Weights of a small transformer language model: 6847 steps.
MLP neurons of a small language model. Each row is named by its layer, matrix (up: input weights) and neuron, and shows model dimensions 0-191. Each number is 500 + 25 x the weight over its row's rms, rounded and kept within 0 to 999. Numbers have three digits each.
Before each neuron's rows, "fires in" lists the words (lower case) most often at its 100 highest values on Wikipedia text that the model never trained on.

fires in: "at", "won", "estudios"
L8.up518:523446494504501527521462515496515514522520473508523493484508492499458508549502502487477469516486528519489459492518495516494505569480494501542487461483508458560501495501501480514441471529486525488431498502532513478505459508529544516506528479522518450480511475520485503533521491515502506526442487481525518464518513502519540478505508451516511496475510463490524501479449481522485536489483518490492505440493502461489458495485448518496464491539500530527487474479476504492496465510516475490505534516509483515491508520541556497480489452495497529501471486497487481531459503537529514539

fires in: "at", "university"
L11.up713:513461496534508476482489536511558503492507481486499508483520473489452502518512501493498494511478514524448471477473518525482484528470527479545503503521513499557495518548509499500463493517531527512486485453475493520524486502521534488488517499528549461504521537516495440544517482528499494491525490478527518499495532532523567506489502480486497482472447498535487501488483481537501587538516512512480514444497515517477503490488457498488460512523509510493484469463503512519512524567549493517505508507515497519486499510478491468501511511518458504468462501534487469468468505468541487518

fires in: "can", "will", "would", "could", "may"
L15.up429:486438491518514492524501507486483509494471487473499508486473502473498471524494563438501502504491505548498487453480457493527509476458542535464502469522517456499482531508502489511462526514513503513488527492535453477499521489464501479522517526502466472506507525509469511507495555490472484519483490439512501500516553499533493463533528457514503457470501481503497534511509483549446503519531533531490484479506476535510462508463489522484552536480491488510479496507517503519487482538512499485522498518520468485502466579488528513476536518488534497496490483480511471550498474529502505504

fires in: "first", "best"
L8.up162:550509470489498471496525543507508510488527492500493486469519526503463472515524483468475505474510552431537513512490457493488506526565507518525503460521445433469489509486488447522502496534532492484499520521463516521503492468509520490494542455494504506481530512507496541476517498507483493484500502497520485465500492519477508491494473496491483530499492507569526539495523481495520514505539547491473496496509493474525522508494452500514489514520504554507497475457494475488534498510456480518468531495504454466494534490508531490473480524493451473506484457493479471546442487526498489517

fires in: "by", "received", "awarded", "with", "of"
L7.up201:525442466504505514482485504438500481502497470485494514492523472504450501532499504498514452478460512499507499470498526551496479523487536519498498473479528474558492499514480513516524507517486486542521497507526497496486487512489521506522475486513536510521540500495523484512502436509532482501570504434506507480518532469511509513527510456457494493491464499516498553498547489477490498509535511478483489440494533478506483500520486515487431487535507437520478502489489503498483522542553502540535537501512457489489489525534494477506491522508485498481465493499490483546552508506525491513

fires in: "at"
L19.up26:493503477519521474509476488510548501505541520465499545449495485495503495477510494468514495512479498479489481526516517488520440486459522528526535463521535495511477498491538490524500512512515501528498476520485445493498479478481507497487508506515499484504523522506493484490470515532516519545513477486485498528555520495491531488465490484506479482491499478466502477536506492539524489488496500534492501464482503527499540534484470531526475546471440515490495458502477495508463492547473494493565555485549512484517522517480433536505467516492435480497503491523567506483496505508501510571

fires in: "first", "last", "best", "every", "third", "second"
L7.up526:540505495453514487473471491523536515470514499514493516503510509520493504505546444483499474498559491474508520509511490525526483511537483535500513469511533456472500505468511505512542487520521466476499530462472503502511488495440482474518529424516511476529546449465473513511540483543434502502493494485515463520519487508484476478503445530477487575536506528478508495489532527498521517494506542475545489498489494555508492493441538518488502487489495505478508471526509476493496517494473499511510521468492458498520499487482476497491496532494489486497512513490482512542452514513533486528

fires in: "at"
L7.up50:482485456509510510514490522488552520487465485527473527514533446482502515513529501474529441528541493529519498472537507519506477511442494482511493468523539478532520479495500507547499512492511501496455503489510431523514506492452503493510519515512525499467509506539533474481547501503533481506495478434487517479543508515589513469496533447493486454478471466524502502505485469515448539511518496500487497463499514515493518521536491510500442502534499463510505496490472515516501498514524500496508519532477502438482512538461478489495497521486478476497499503524484481518518507534514490504

fires in: "by", "directed", "of", "writing", "from"
L17.up584:545485485477518503472524509496513469433493468503506482484501526479446440575511461505474456468478492516531512482522449497485504475484539504535492502485489461490503500530535527505499546535498472461494502491543471507502493521491501488557484477489489498513502513510505484511483490488538492514510552479511505474526516524520450506484519483470504450480472531529462494499512498564501512525482454496472472477489518499460509499533475518504474517486496489510518496437509502505545522511544502486530510524484475517466549500502527483515517480526496494518481501495452479542524518540517493507

fires in: "can", "are", "may", "canal", "must"
L11.up371:440476494505508522515457530494528518476441473481512505496488530456513498518484550479494490493499495515498472502529490529508508519450514471470486509547480479565486508523487505535488505519468519449518465539484450512496494488477512478508498484539479513482539488561484496488530499536462498513511509502511536483510563449492528462472556485526489481504514476537492521488492495524466534514509450487504518488504510490452491519489492498508490520500482539493467493478495501540536467510518483495513469496529490454478547520517532558495509512487469486510489500526480479488546483495459501498

fires in: "of", "by", "for", "in"
L12.up505:513464487503501489487546450497478450504474484515482517465505491503486462524515498465491489493515543486495495523464504522485476485489544558523516490525474460445478522483491526509527531520510489505538482513552484481489519540498436478500502512488530511562550530490505459488503522505500496482582515474468526490539531520495466490520509485471491504535472509525499545508485465506482490498494508464476468472528497519514516489484449516495475516483508515489497508476441488510511528522510497463527547466529500485444545520511492538509493501517480496509464513498481468509509516515538485507

fires in: "at"
L5.up151:505516473455518478513485468498546500468507474504484517495524462546474524514512529449505456504488590484495442521479491502472467497460503518539496519530511497530520508536522491531475497522543511529481502494526481500510494505444458485450538514501484486480516517524522483524507497511502498526542515462482494501533521478532482485509506503517494455486493490476492503522466479534471512523505491544478478458496488531518522510490455531503480574518490498471463464481493489506485518548509438474526537495459547498470508517485485471512486503511471512514503481505487494530498515481499478518

fires in: "of", "at", "won", "led", "received", "with"
L15.up302:483525444506504490484499472530511490507497491477490512515507519506455518522525526442502517471492563482468491469477507535521507527465466497544516465564523460524512487463519530541523521489508491521512484494496484489495510544501494487485504442544507525543519528498530527495518484538479483500514535476463513479503460517509503516515539484493460463490473512491486460489468483505477499511520465606484498473481515487503526507501471537508465552520487481461454517520516521492473516507504507490505485466510498488479506506490460505512510493514472511522462453456503466499478511511508494506